Weights of a small transformer language model: width 256, 17.4M parameters.
MLP neurons of a small language model. Each row is named by its layer, matrix (gate and up: input weights) and neuron, and shows model dimensions 0-95. Each number is 128 + 32 x the weight over its row's rms, rounded and kept within 0 to 255. Numbers have three digits each. A neuron's up and down rows have the sign that makes its largest values positive.
After each neuron's rows, "fires after" lists the tokens most often just before its 100 highest values on Wikipedia text that the model never trained on.

L13.gate476:144138102100188148132160170110037117072154158175149123099131081035146122081129184148139148127181163153077139107100083090083125174167112084132114087111170102181137185131082196093128162122123121171103159109130180140116155122063102087176110109192153136132142133129155111114137097136151118157
L13.up476:168151094101110192160134181111130114136107090179115159110177149118152156100112132086091115133147133151078102149067110126102086143151103087105092098127091131108094141150134105117105144121159093075127059140070157152169072105127086133130052115075169165115151136171184115100124185138120129130
fires after: "9", "\n", "-", "|", ";"

L6.gate2:094122091129074112202129141160155112173151146109132165148130132119103095117148118215126159162157146121133182163150040148063133103168131099112149099136093098151139121159090119088064099127120164164199083117082158099073099149129156167088120120066138145136121086106103160146111131139117099089
L6.up2:100176053124078064120162124086186121097143132129103142126132103154104129107114138198161121123155107110127163179124152121086146157083190089130148135086113128200078130119130064111127087128148086190153148170151114118118115118103132154088196148129145155129143070094059183206081128077079102109
fires after: " ", " |", "-", "."

L12.gate584:106133173097157093154130163152140117117200125160133162112166145160091098061116157119124150154173071113108161152073157124116088148133141154123206112110168112114162179167152108113152181164114119122116144133153098111088108126086084118079047122162120149195028079137133118107059134101116061166
L12.up584:101115185145123156117189179171118138142160155129147125173130116107066131086149193120148055130132110113110076123096107125161104131128162159137112070125102084126173183169181155060091116132118149129129091116159175098090101119104154113112131109113120160119152143056107106053141111131105169176
fires after: ".", "1", "5", "4", "6"

L6.gate70:121091132129148187105159072156161045127168152153139163114146135078148064136120154183111152118152163148105130136107087063095099145070105084102110142146130104100114095104149122114120020171107158101109040104084138120156162158157136137162133134115155147109015120130135116169074130174063158149
L6.up70:118096116085120097087204135188059107143111140128045187167129085090172140108131125073188123116149196190115127123121096185073080125114124110128136135154125129133130068132106142126115086121141163077096100176111175178093135137128126139148132149139195136142100075129141117119113156135139155118
fires after: " ", " comp", "_", " Re", "."

L11.gate1:151144148098103170124158128136143066143154078130086115137180176082095081114122108109146131183127115043192164189118124132154113122114149127107145101150134097112087102107151156139105165119109228144192148151196108104115031117135134145180185158143104078096063107074116141150108148126086150149
L11.up1:110084119119086143093100147135169126115168073118104129152154094130039119128128170134156131136109112109164139182154153095116117179128058103162129127199157141059109132130151219097104130102127170137173186091102096111129087152109138162112120091149106112138125103104096142148147120143135159101
fires after: "0", "9", "7", "4", "5", "3"

L13.gate88:130132142099138162130150136134104117122153180115115140124104151141093141050183142108115116161117131147167141151127120148182147144131119132112131186091145168127060181151049152096108104037148150137176104098140137092087097119138062161172132125093107147093086136138125129143120115125121119148
L13.up88:102096153067091134125120151128093042167109045143152075124118101132101137109142114192035096163142111145163110131084098117129140134089115136114064156103108134106115157177088136112091104187132081182130131029161135154154104144130084085101090130137145132128122142101125115181161049187130101132
fires after: "0", "5", "8", "6", " Gra", "1"

L5.gate225:119072088156131059187159159118136153114175125205131108116152133113090109133107144130145152169144130084109164135136101125150146094132083094119183182106125082112168096107178144138142152138127176132148127112142180109095133123152124139122056108132088134170161095103130068093122131172154059163
L5.up225:093152110150121143221119246116068133122159097176137095129174178094165139141116095090147156147099135122146147134050140127144092144112122124067146134138106123139102165116136126148098083170103101126114119116074084111137122139046117091140175099099133132113135189100123104121140137105114179237
fires after: "\n", " high", ",", " semi"

L16.gate464:213099168160135136154159080119152072124153113165151102102134083100121112140142109123129089107125104163132131106111122129150058128104124114118145169123217128106111204151096157094089168101137106119140122136181096145104108151123137147157138129106167154086115111135160158143119117142150098158
L16.up464:191088148080153135149113136118143153118117050167121135082154075115112146145146121123103050062123077200115152154082213155108115104107149137111123149072139128107175150181113144090139133145088162115111151127192098091183144084120114169150113172133112133084136130112175162102111133153167109124
fires after: "1", "2", "0", "7", "9"

L3.gate394:133146195107111105128117135135094109101151179143157126107118125081165153121118153155151132153111131120117122098126184135094134077112122160209181124116131078137118086185152108133091128108154180157083053098141121117188149124155153100148123148133154108095059124133142113132076143153062110161
L3.up394:165166134162129099116109152136089107101173109143122150109128108126154138103145122132128083139104181214140129168151156066099089154114174134166153170141139148174074180144170141105105108101107121120089094138090138174172182135074101122109203174110145124112114134137155091109098158164143102135
fires after: " ", " |"

L16.gate262:175126134119142139138086137110117140166106178099154078088067135139126098123095115095093103162173124127090139093123151101118165104114111106132117109108146073102106163166138069142143093129181156139148135125111119151141165178122111163140134153172138102172132131124085130081132113141124042148
L16.up262:221121138130159111132086136115148167141157099098132131080124183116158160135132131074142083101109127116075085114133145080083076136166152141112198141121160110168072083190172100141134135135118149176131100182077110145165122116149124151131119139169187164124145152169132110141116126131114118176
fires after: " ", "9", "1", "."

L13.gate227:087113096071098137095160155194110098088165153158121065140073111135133078129230131169116132136194103134114172123108185137140169107147147133111156100146200105086077197083161115122157132110132173168161165086113137138158125128110163114109100115141149156085096111098118044148068113126110136155
L13.up227:128130201137098120124103060109122099127092182128133104088178133211127162075133092156093097128162108072128123095105070082165166112069123092113089131144120113146078095104163153139118143126102072127112065098165120122054142071187090103142155106115191072194140106098093141113070092126094142167
fires after: "1", " ", " $", "8", "3", " ("

L12.gate35:152130216170119138122132158099077159189126082197107143125129152094157180089101138143109109142127098049126134145088099171083092154114123135173178173149115115190118136165155134146130122110145182157150062169051127103176124082147135162149070095114094169132163108134091169140129143186125094123
L12.up35:128108135069086136117162158118130086173099063091165130137159102166138085094103138120126171152185114130126129073117165187159162146122096092143104085137145087154137128173173105102247066111147081124153116142124140085145103169133126070135088110154162164140105107085101122096154101126104128164
fires after: "1", " "

L2.gate479:101149123136131162138158108099137116127153164105203099134178131106123141105087091118087082113165076168163106170125101100097081105103097113091127046121161179122109180128145140145118148153126113192159123123073120102077102063155056086086126140086136150147137126163113154137170135085075125113
L2.up479:098148093108097079095108110102117142084148148137117182101097123114179081150165138161124193192148064179187151132131147119125106136114091103089146136192106127147088145078167127157103138121198162128216112123130098107091100116129063103130174144131175153187125107144106179124138168141103121138
fires after: "2", "1", "3", "4", "6", "0"

L13.gate271:082165118136131075115149145138127076143120157121076082136139126144085175100157100137137055186135120089171131206093125208122184099087163166087140123073156159092101085110117155086145101049119129168133106105102171159072143146152088095162136138136143125176130128139143115122125172178134063165
L13.up271:157134115096125137133180111141102123062119136160140171126140109135158200110122125111064107109107081183073088131109116139109109152134091131085134158163199128118102176095087075113144149112122123199101114068185165122096148155186103146119115052190145170126119091058109086145158167149125117148
fires after: " |", "6", "5", ";", "0"

L12.gate663:146147096152151110113081170164176152140151097123162151133116149128089109150142070152087089088124170101187107081125093096082123119067103160162147089088177137135142113155183122141072115164154130182194097153069072134129105146136118114093131130117117141163130146131127098134117138128114093138
L12.up663:165103030143128091092160093068186112159128147136154109129181117132188096095111114173168116061122113137130160075180124136145109109131142153190113155154117177123118131140092078174136167114176100192102060126122153154112110102145103119139145102086164060110125094166138143094081088138065088115
fires after: "-", "1", "7", " ", " A", "0"

L15.gate15:125147140149116129140116181151117124182096072136120101151168144141130132074118090116185128134155158106124124186114147153135146175114140087154154146139058122136101185115082091145140139071122138160128145143165139130113129175144124090140157101165080076145093121085072144200186115121093087089
L15.up15:096189144065061168105106154152073182112141136113127146151124061165125145120103160126134122156134103150109116120112123079140132160091107138049166139127175111098168094130140160103161119074126158076105188116123116201118106118069090150108127161169099127130151133085135077154090145156117164109
fires after: "9", "8", "7", "5", "6", "1"

L12.gate382:106132178188140162130159161114144148131123107084119151117096180127091184101097193123104136117131158069155110097124124171134168132157160106121167117064167117145087118097118142122127156092091117172169180174061168181127155135158174180136117151166071152098158170125143100126107184172112119164
L12.up382:188183176130173130165157105149086089145135148123155155163108121131124116137142136142113105168103112161185122166166144141154168108130131182064144167170145076112111141088128116136114172140129175139106132118132136188102111114157107161114131103116054123178089106126146089107177110119113152039
fires after: " |", " in", " de", " La", ","

L4.gate549:139121132129129115168087188089097058080058132135142085123156097103135142147145137136154144132146140104152077154132134178105134118122152113108209166096144074079117063082184100137120136101127119194132089125105142164079084084165139109143122131161118071099120087083060072227085138152150117120
L4.up549:120115082124188113165126090118148100110037127123130133173130125128082103132117135117074132119164161118103092109105113145078143114105102114114131115134098076117126148092159089138138169185071169124194025120112093127146099221146169147101129129144114132103163129129113131153133129161163104148
fires after: "4", "1", "2", "3", "9", "7"

L11.gate647:179092149165075119099147172126095080135121151103092111094150109151085172169058106145135154111088139150125103090139148181165113084118157108113138075172135107096103096141139064118157111126146039138134168157078160106104111200125128085135131160076124058093068097168130100093143142108172146128
L11.up647:120116139131103183144097150155071112162099153187081092085170074135149173115174118109118113164149131120106158072048186132092125123146130107127152089144110095130109085158085094087156084103076074123156108107099151164158152107145104100143184155153138129085125127094136086142130156104133119129
fires after: "1", "9", "8", " was", "0"

L9.gate269:127145134153144128146216188124150077146092089114059156133092151112146067193131123140081189170091127133161144133147090105095137134130159105150160142167212115113098166175142124127169130156112116072128156175087112073128107136090110148132137093082165179143158143114182173124093134160095136142
L9.up269:118096173100127081113187138151147116152169123187149138135130133126107103129147182047104132113158171170135101070119122140074065162101127122098141114166145093136142160207101147077106137199136110173162139129169086151139117046147080090087104083152127117090137148113106129114150134202147082134
fires after: " the", " The", "The"

L9.gate523:079167101126105137076137072153112118108111167090155161135130168206136092150118119100105152177162123103170196175103146091110109128109117135130096138106127079085063182091115103173150168145079116124109088189171111136151138117177086130153156098128131161213135143094154121139147147141086130150
L9.up523:061097164158131089142168134132101117143116172103135062131132182092086139196145135163181131092155128093140173097117082107169202153138130141131130146112142133080090178098147092133146113106169137071118092164235212103108149102152095133186174182152119116148139140149116133157168114146084121101
fires after: ".", " ", " /", "-", " (", "|"

L5.gate132:152152135195113108173121123067144131117120139075116126157164153103166156113168148162122098114142074128120090115149114117130129153148125122139161137162115169101066097173147160128086163128070157139204108142132111094159100107090140122160133069103093092123115125181113139102092098105146063072
L5.up132:138203147159145073130125117020090137109109095112154062167092132063120137170150150128163128041148142132106112144124165170187063135171127119136131147131113146116167140161113134148106142085153172158119129167103125140128127159104131067147113112126162128141122046159132118159086104087182114114
fires after: "\n", "0", ".", " and"

L4.gate539:134128150186098092139079124102165123170161129149127112125089081145058109183152126148114134181096190124169150101166145118093126107058153130176093169200088102130086133147082121148121139143200210138138101104089127130113159135121119155169137076086136179128132128065131077079135077141123078073
L4.up539:099131192081189109154113208091138136077120115056138150125061120127138112148108111105134079126130104134082116113156155133047072112099139133090142126128169168141136087155140169101117094159142106130141136111139117122138101136174130095141165097128081151096073144142099158160104099117134162106
fires after: " ", "–", "-", " S", " Stadium"

L6.gate250:170120113132066151132137204094083121136123150166036081167109099137112135120161182171086090147125103086166211139104136192101131139155108148157114130100176124160099149180134116135104171087128071156147133161084153131083149094137081172155192131115179125124171160073154157120098147144085136219
L6.up250:076104189131129188175136159151111130128156144198117091143143139061134045158153148134146170139107171197108120132123174107119167113113125116129136117150113107109165095128177108135042079065122118139148175080136115138133118115097076063129126190132149119138125134156185175120133131169056104159
fires after: "1", " the", " |", "ca", " a"

L15.gate234:103106166127090117146117125141179128186112126124076133134196224109136202063122122155113108131147071068106120148042127124106117166125125141093143159087123120135122188118081103088140100128114104107183111177148169090178113116107133149144155142114082137101131101110137102148116155133149127100
L15.up234:185165130143134060129116115109144122129111151143119135076126107127184145139058124131173160125179089166116215123167100101081176131148069203057127146061157109114106153186150120114112110143134129146181111107138148124103116145130127192159099135107137139095096127115114129185130120169077067169
fires after: "1", "9", "8", "6", "0", "7"

L11.gate558:117113103135139103149187148123102174121098112199154064127168195166141083083128179144064131175089155119128106132106106190153076124093110076134135131187105093123088154143048114114113136061124184167106125152094120102132111071185116129135112095119109104110100114106171111123130199118156075159
L11.up558:117118086141136111182178101093158166158143119192099059120170122147114093114141132090088172231091172108174164158099143177134158182193186093108143101149166102116122096139104137118089145100152108125057119102110150136126093083165110130161108086092135152101152160181148128150155212116175116131
fires after: " |", " president", " President", "s", " "

L5.gate435:107135167125183115162168150120115135069139150126130162165125128168135101155123138181090104159114151119139141171121127137155176088106091119118119142053125175114079089042147109087106128155158154103138071151150224117178150142170118135135154147115102132143136123068095123178162124162116112198
L5.up435:160195129127156170141143128117117105122171157083065138109144101149154157115137096132087093081105120127080046147142177124127112137065163142121105118096123097146111168105118129127139160165099184145060138117197114096103168123174138117140130131100162107098100132119116133052183081122188173165
fires after: "0", "3", "5", "8", "1", "2"

L16.gate495:046160127112153145161085168182143121180151134134099107171122063094181157101151096157091129116127139075107115121146156133100103141117144097084143130146196099058117173152168096129145138112117120122075150147129109157118128128114135144149072160158155154115089108104196132156147134132130100160
L16.up495:113050162160064170142104098119205102132136122110116062124102126133165147099197123191104100113109153145184141110125213170112153120063135101126154158093137137113126103144169125093196123148097104104177103123168120133085145105151169143147110140122120087121117081093135137087067079125116153097
fires after: "1", "9", "0", "2", " "

L2.gate106:121145141126144074148082205072072139085067173123112155121135081146105130153102144115164106098182109129095163178091127126183130130081095132064101152131074126084150165142143104154146143100165124132168111101142127146101109129134129143075198126157145094138155159128083072225106128133086145099
L2.up106:145094113127108165142127102110159074128149136182113092090157134113118111165084112123171052143237151163130116143118193117145118162109155155142166170054084110159079157159156112114183118126120187191143123135179143131119109181167124131086150124118183184113100139102155118195150083153101142172
fires after: "6", "8", "9", "3", "5"

L5.gate430:110133152162160089128118164153130170112128160192093140103144130136097104095090147144140136104155129097201100148171119153104159091158149133118100106169123119171138129151135121154117135099152200169155078094114128183111120171172107124073078154184156111086143086102085078097132161125130045123
L5.up430:135135183119154059162059091131143155124154080101137107128115095100132195123229155117073102118185093059080113136128119111102093167148138126090121154068143124182109094201095142096116138168076091130126133119075099147130114124087110111170156050080104121158108094082141158137145116129068124117
fires after: "2", " ", "\n"

L14.gate297:151134130173183130122160148124108129105140123089136118162101178128100118104153105101131181065124077136103125149164141152171153216116124064129196117216145137081120161169113049113115165119115084058118070145103097087188083135154173112125098144092139110083102113109135115118098133095113075125
L14.up297:159095149136125120100105133154182083175121128126082147166150107146166201155209129106077059136105133149119112091091198203170116163087086139113154115102121123105170095181080121157180091117154142113083150174131142091162069155121158113151157176113168101130091155193156083125138137188146125120
fires after: "0", "9", "2", "1"

L12.gate28:107135184092100108109140204185102128200134100175155054092124166141189109108149134094139185174139120160159171128100147155061099182112146116149161088133117095166161156156083134080085109098109142163112143194146106142087035113114114156083051119176073126092160118069172116081151165164152142170
L12.up28:107141137094156084125136143129186130056109098127146148170116117153109092055152141109132119147132111064106120151136140125198120106135141066123127043142146179179130186125164093150169128143143112153078047121148097079096111113123090086136149059111169135172093155138048124129095130109132103118
fires after: " |", " ", "1", "2", "4"

L5.gate385:116167086108102174147200096151150147160119142133131088131118155081180150093144103163155085162039068154097166138140120188120155083131151171152150119126144133204128144189178109137147125131037127169108132163159149161144138066122111095082126194166097084127107139137143120122107140120109126183
L5.up385:119086071106165129131173127142133078126089143117123136145100045117159119172073104103100140140131132132157125095098121099138172094077130134170187063087137134159121169095174170066139118093131081126074139053111189179138151163097101129114129092167155120130125142110161080092055159160138182151
fires after: "\n"

L13.gate616:119196150175139119143145126129089125146135123134212141133124139096152108114169136164125157105130125120162197130168176206149154084176137175101129150140100169133196113187165136148146157145130175157081108130137061163142138169136152152159086148113130077081119159089151161147168168176111096150
L13.up616:139164176194079105132143162130131133154124106093118167115095091152143084109117118089175124103106122148186130097113147061177100080193102131168115102191149174219149130052145148120140075136079066157119102134126076127113128192130142059084178142047196113077114167149111170105162137134101132141
fires after: " ", "1", " |"

L16.gate561:138102119128118152111145126186142105079111139089129147154113108105114118119100111069099125127095147175153174090152136139144115123112090165081154140138142077147067126122093070102089139182119117129210107170149156116107179121150138136105160136134113132128126163099153126140162143072162094127
L16.up561:119160166112114087124143121061200093189119140121120109165133112130125104204148103143163135124097118053157202153173065143113166117123104105170089110116078156126083145105099056083141107111194066141171118145081152081150183106143098157063172127115146088146154129137155179156122135150094109130
fires after: " |", ";", " ", "|", "-", "1"

L9.gate592:059099097133170126158180120162079078133113141098112122125070082183167140083078084131137162190183144141194107144144113136119077070136154126140207124180179133155059156132166118109126082133187110164087132117153174158134154093122122119071050197168132150167127110135120113142127186171131136122
L9.up592:130119156130125106140139147120087139095158067121126105107200130115161140080167111136114113124173117109088092170125130149142138174166093124093121127123121108094127096128140161112153142107133141175141107165191098098112123122170072146155115121118160172183120105109127111119175107189101097109
fires after: "0", "8", "5", "2", "6", "1"

L4.gate125:153129141099187163136115105078130141130073115140162099161137132106149184089135129159104073123101136096079159115156140163162086116135165070150146061112160096063115128159083140077107106114121153188144177075177119163116191175174145152126134104194140167129128148140141140137078105165146110126
L4.up125:133100166123120099114115096149084121068150135074097144089142162190136121077184141189134108140153152154104124138148061059074133167118109178150131103126145120098107148164199099080146173129151109111149135144080197159143119130113101190100177130125115089148153111152172148172139144118127102129
fires after: "9", "1", "8", " "

L4.gate184:065160092134118066185092160114136127186043146060172135166109136155072129154116051164081116156168124082140100156142086154162139204112103083124124103143114100107083135108144087103109126163113128125124146160126139114130099102163171149053111105099144152122164103133092101117101118154055148148
L4.up184:124172135131116136159138166092123124106112144063071113096121143113114133147081158092102109164090130113105125136098090176130162159142166128131153148198146179143060117117144070066134139161151120064122138127118143131096159183119094075112096113114114142141156172151147175121133109127100085195
fires after: "0", "3", "1", "4", "7", "6"

L2.gate42:073162145095093092122132180098086096095145121173177102100148127124079083117133149188214096116109145127103139138124141080107154107165139133131194171147115087127134097198144109090153134077155183071134148174119135190050079139149073151119085119140152140127204118111127110156163139160130146139
L2.up42:142099124121131174145069148141154117129117138106137080103158093094126181127170125134158149100189149148091070122150198120152072087149133083104190103127111146126124122162109153111116072126127147109133113121169135110142123124187050137112103077125174140139156075108126092139173115132181085158
fires after: "1", "\n", "9", "==", "8", "."

L9.gate44:131125131085097121134157126114226106165095124138123118141148152145137109146142152099152088149081119131175168105142160123143140093076167122130129136142100107135105186113170075097197155130121136106157131170145040133179185171121117097121128139100181087144135168055104158122135119160098106113
L9.up44:194105137143165120095078123154092142170083164137112124099073106164083083132089131109080118123210127096138153163122144081141143155158137102114111179121135091144149169152093159150074147098176203141138131099138097126122125154091168158170167134181130141146059122165079125143139101175122094171
fires after: "9", "8", "5", "7", "°", "′"

L5.gate23:149147160092121096143092166144130195094106083179125192130101123151114118096159056137086103091125101139086172172106107149097126102107093132151158148152076107102168131119093135118136089100150153105132144149109093112105127163154117084163078121113122184141066089111095126088104166150144102155
L5.up23:174175121083120161151183133086111154131143157184164142106205095143165100133159099106098119074098054191106135113097101155088102136087144114063137172130117119128132119136109142135121111209122128152192087134138100050103155138109130159118130073131101200113089097100096145131168082144131096081
fires after: "1", "2", "0", "6", "3"

L15.gate594:107087070119133126156108138109110132084097108138165122085110161118117134137124195170159121151023098082094175105169144162105202127117176154125161105161099111132096140170163106127198151090160130155178125144118112129121082117190185134157124143210150156112113092131133088068050121140088088094
L15.up594:131120095120117184136140107077152105130136140146168104103150114183178124094162108157121103105119116170100119108114122192160090177098071113118156074099137124133128132127106104179095146145139129108110158116144118040112149089072162098107079144092174107083108155083145141228141122175061119121
fires after: " ", "1", "2", "0", "9"

L15.gate125:100126135133134143053151139151136142152133122168068159119129099197102156065155156093096149205133178093149129131085111165142133144099109115114071141188148130112110175066147147094168128122145115113179107097131161091060156080144093142176126122194113130127124121101120146118215201138118138127
L15.up125:156183169132118136160121132112038128117184091128123154144149121178128140128086166196115153192138115142140114147078146177160136163150069065117128187157169100112154142166133085152105122138080131157177224102176168101072143095170220142165101098084190086172121102144067116160137093155118109143
fires after: "0", "6", "8", "4"

L13.gate231:146154122101091124133096180122128087111157117127131145120066122110115101128132131136128152139111096120096211204132132172145072147110119106038155131129200087127153182133162119098149156112113111233153155118140128069128132149168132137119049151117092097105135165044080160157159128135193102074
L13.up231:156124144138142146125157139152156069134082170133096143068110153222054101138103118101099076108184148134132152128188153107150155110065168131078116160108099158083145154125127160129055107138072149185174134053140086117102127128138144123086125111190144056160081157132118142155101084087061124121
fires after: "9", "0", "3", "5", "1"

L5.gate304:144138121117154139172141066112139107121136166146122158146108083127163129128161092165058065164104144163153120108147134133165136104113133149111115147193199107153140141156164139104116148123141162134152129129082156130090136140198122131158099127134116147059110091132149079094114172159137090129
L5.up304:174153131120175072158092079134158149088158126065100154161108149101133155112112103122076148165182097156121116126109116133122094148143175125168089134130150098190117073059144133152096157137106103183103167120105127090172159140188129116151107128141053143119094086165087125082178092072082065105
fires after: "2", "3", "4", "5", "0"

L9.gate49:082118081154099155147149082167115033123106148163090161101123149111126121087145112169144141162119085181155123132153133112108115126139120141092154084135089098140137156093157148129136150104086129153132095159169075063109136138120159118074149156152156144122063106031108117121073070129095064130
L9.up49:124112128101148113125115177181126174213057125088193101162146175171040118140099139083104089137147101072045116123113190156172137135113149099150119163102126109090149183120101100133119118099172170145097141091137104139097115134108166139199177153186101072187097096127096131164161135216199090124
fires after: "0", "9", "1", "8", "7", "2"

L2.gate630:128080038109078129087190127071077106149114119137188097105165110156184119140128108124151083113052110129138150162120073174150136178143147164111085166130098092117087144117125085078113168089109104191137158181071106114061146138129095113124075123142180120147107085104118104177148117160162102135
L2.up630:131149090107081132056147164111115103111150194150198067074138085118222142122111152120153153121124170144127164177089138121191119135134157158087122124103119127134123132120136146116150108071140090231154107145169147124098160108107134108106108100138122151121132056136151150148215112093145128163
fires after: "\n", " |", "})", "n", ")", "9"

L6.gate117:084136127220094140085092125087145111193129139089163144080137133127157163160113111183104086141058067158092158181132083073126093114173150175161122171168085102155146162205144141156078112133107092110150137136117082102133157144126150164109077084173098104161130122086101195095134151087107097127
L6.up117:106119095088109091121140156120147088063098087156117077136116136086161119108176096104094120107162137141168150166163171160118101107107149177135143112123134135152111129153112110152150104126129182196084120085131148208097092152100076144103156137152169145105088104151163069164144106142145152151
fires after: "\n", ")", "})"

L5.gate149:158131159142087129142164129161110132114134108115141128135117106116111108135078105129120107128158196124158161157127132167084110068122096109140182101120153109125157159182236090123118085139119166125106112079168089097142131137120092152069139113101125131174111078107055136094075145121121086107
L5.up149:089062158134161156135149129108104180206120127106156172153128134100190133146089105134120151165179103181096140137139177172143120126210115104130119164180103107144098099036133083125147111135098130219094141160079139141132112128175132130126128137113096133108120184180113166164182129161107158186
fires after: " |", "0", ";"

L6.gate342:119172157137155099140150138112149070083106124148133113108178083128112126135147083159152118159185107133144132141125128118162152167093071112086153060134077142103064156022167120141168141185113074175137041144086128133127138153180106139118132122096125122117136122155080152149155089128109145133
L6.up342:152168057139145146078138146080223125133134121173167123128167121114157116149115122131164139153171105107100119146142151111169113114136129109129082151169047177103080156090103103120153119171090130102178220191058114126124136153143095115187133128117080142099184105158126153143203116146136101174
fires after: "\n", "0", ";", "1", "2"

L13.gate645:152122166130126111163149128120109163108136130174148158111056186105100110091129069196143129121103118139081139111139119149112122124161112173145095135124128094136115144106142098113103139111172146157096115105147185196116117137193128148088128115180175094070128110138136080073136146111134110116
L13.up645:164133157177190120155185137140093106111130139140115114137071152097168130152161150057131139187138150083093098169101126175058128209146123158144133092126149124117140133145093085087135115104144148118122125124170084088121112096091144141103083102107114110157113125147153170111152173101152108126
fires after: "1", " of", ".", "2", " |"

L12.gate130:149109143114092100073119194155091104189127193115097151094092135115141112193161119134132137132117121100198201117174106206095139107179170143089139091117173083137147161085083146085111144082058159155185160149112186174138127103155073136173107094198152118119133131119138122103108145154138139148
L12.up130:111158164158150149120160095150123179194140151103130149133084114093191175108086091146038095127105055090109152157134125151128127132163053088129121101137076095105097125059125109153124115171125178113118066057113171150140078104154114136061050118109103144126131138147156121106095190148133103120
fires after: ";", "|", ",", " in", " September", " |"

L2.gate163:159091131143086137144143106062145122122154143130107140115147175085097111101080071168139093136211132135104109118166129128120230164144113135084158144138107091122141189146138123075140236143091139152113125138153154127109155081095118043146120111128132117112160153059108158108095127151120119163
L2.up163:196121156114098135147078140119192119180085156127098127092166115092126172134158153160133132108123142162093146174123149113162135128162093093116205079167074124064130104164182099095172168151166155142150101132158132126113142115137127130169072120140236165080105121154169083102118141126105094123
fires after: "9", "8", "7", "1", " "

L4.gate513:118126097102092128134112114105129149054141156075108159139106135137124101145113126148121093202157058105151119135085135110132113144116101114219143187073206116148121104146173126093152110111143197153139117104131136135115097136151147112106107187156077140114096108102092093124143114145097172133
L4.up513:160142141137119119126121099157127079181128167145123130150126120141097107153150097146149144143103181140121124097149192115105209122101170155118174142123148121173101106127123147150191122101130127121092135122172163169179108147075159110189174111100151127156116171208141103087146083128212100062
fires after: " the", "-", " ", " The", "The"

L15.gate549:168091151120104117123139091177121098143100143127097135127163122106160149168131141180123164131101068137080145173101083093065058128150098108135140159126092139152118132161082125124089133137135153126100084173131122110141134172160143175156123164106080142132127101131107145133085154199102062134
L15.up549:141143146098077082151166152117121143106186108060092124113103101128108094145050086072127080097139112110145163082175135153074169099132077140133132078135103132145141110084156100116134132134166148107180143155033180131096078130090136179123199113119115117140089133101198124118083124177111085141
fires after: "7", "0", " ", "ci"

L6.gate620:145054125156104090146162128149159195124106137159096132107126131119121108157122109165114131165162094112087104123139163198185110046100069089196137142120172097136184113090170160172182132162140166159120072097122128131134078151130149041142052157102122081081175137139141098072103155124105095113
L6.up620:105109101100094165149106199128065099120135123057177080069135117133124136123100142093116106151126100155129126145119090130125132110165136136143110130113130158118120116192119132159108093203131173141138118138179103161123095173135089167156134127105117084092107167137175133205105137065153103155
fires after: ".", "\n", ",", "-"

L5.gate424:148083180115160105164174073125130117141175131103098143114139142119147082071126095115183098134151137130144138141169120108125167152125168112119129074187135108147117120146160134088231139069133153137123183120153170127120146108123214134089162100135133189185095096095081159137069148159102143140
L5.up424:160151078129084169144085083152092106089123157097057096134126134123088132089126122131157127094122102143119130125130174160139126167175117108115157109119142123085015182125151188125077142104163087153111122125085083136097102088167155111115107151142151130105133106181134153124092133133118066129
fires after: " ", "0", "1", " Val", "2"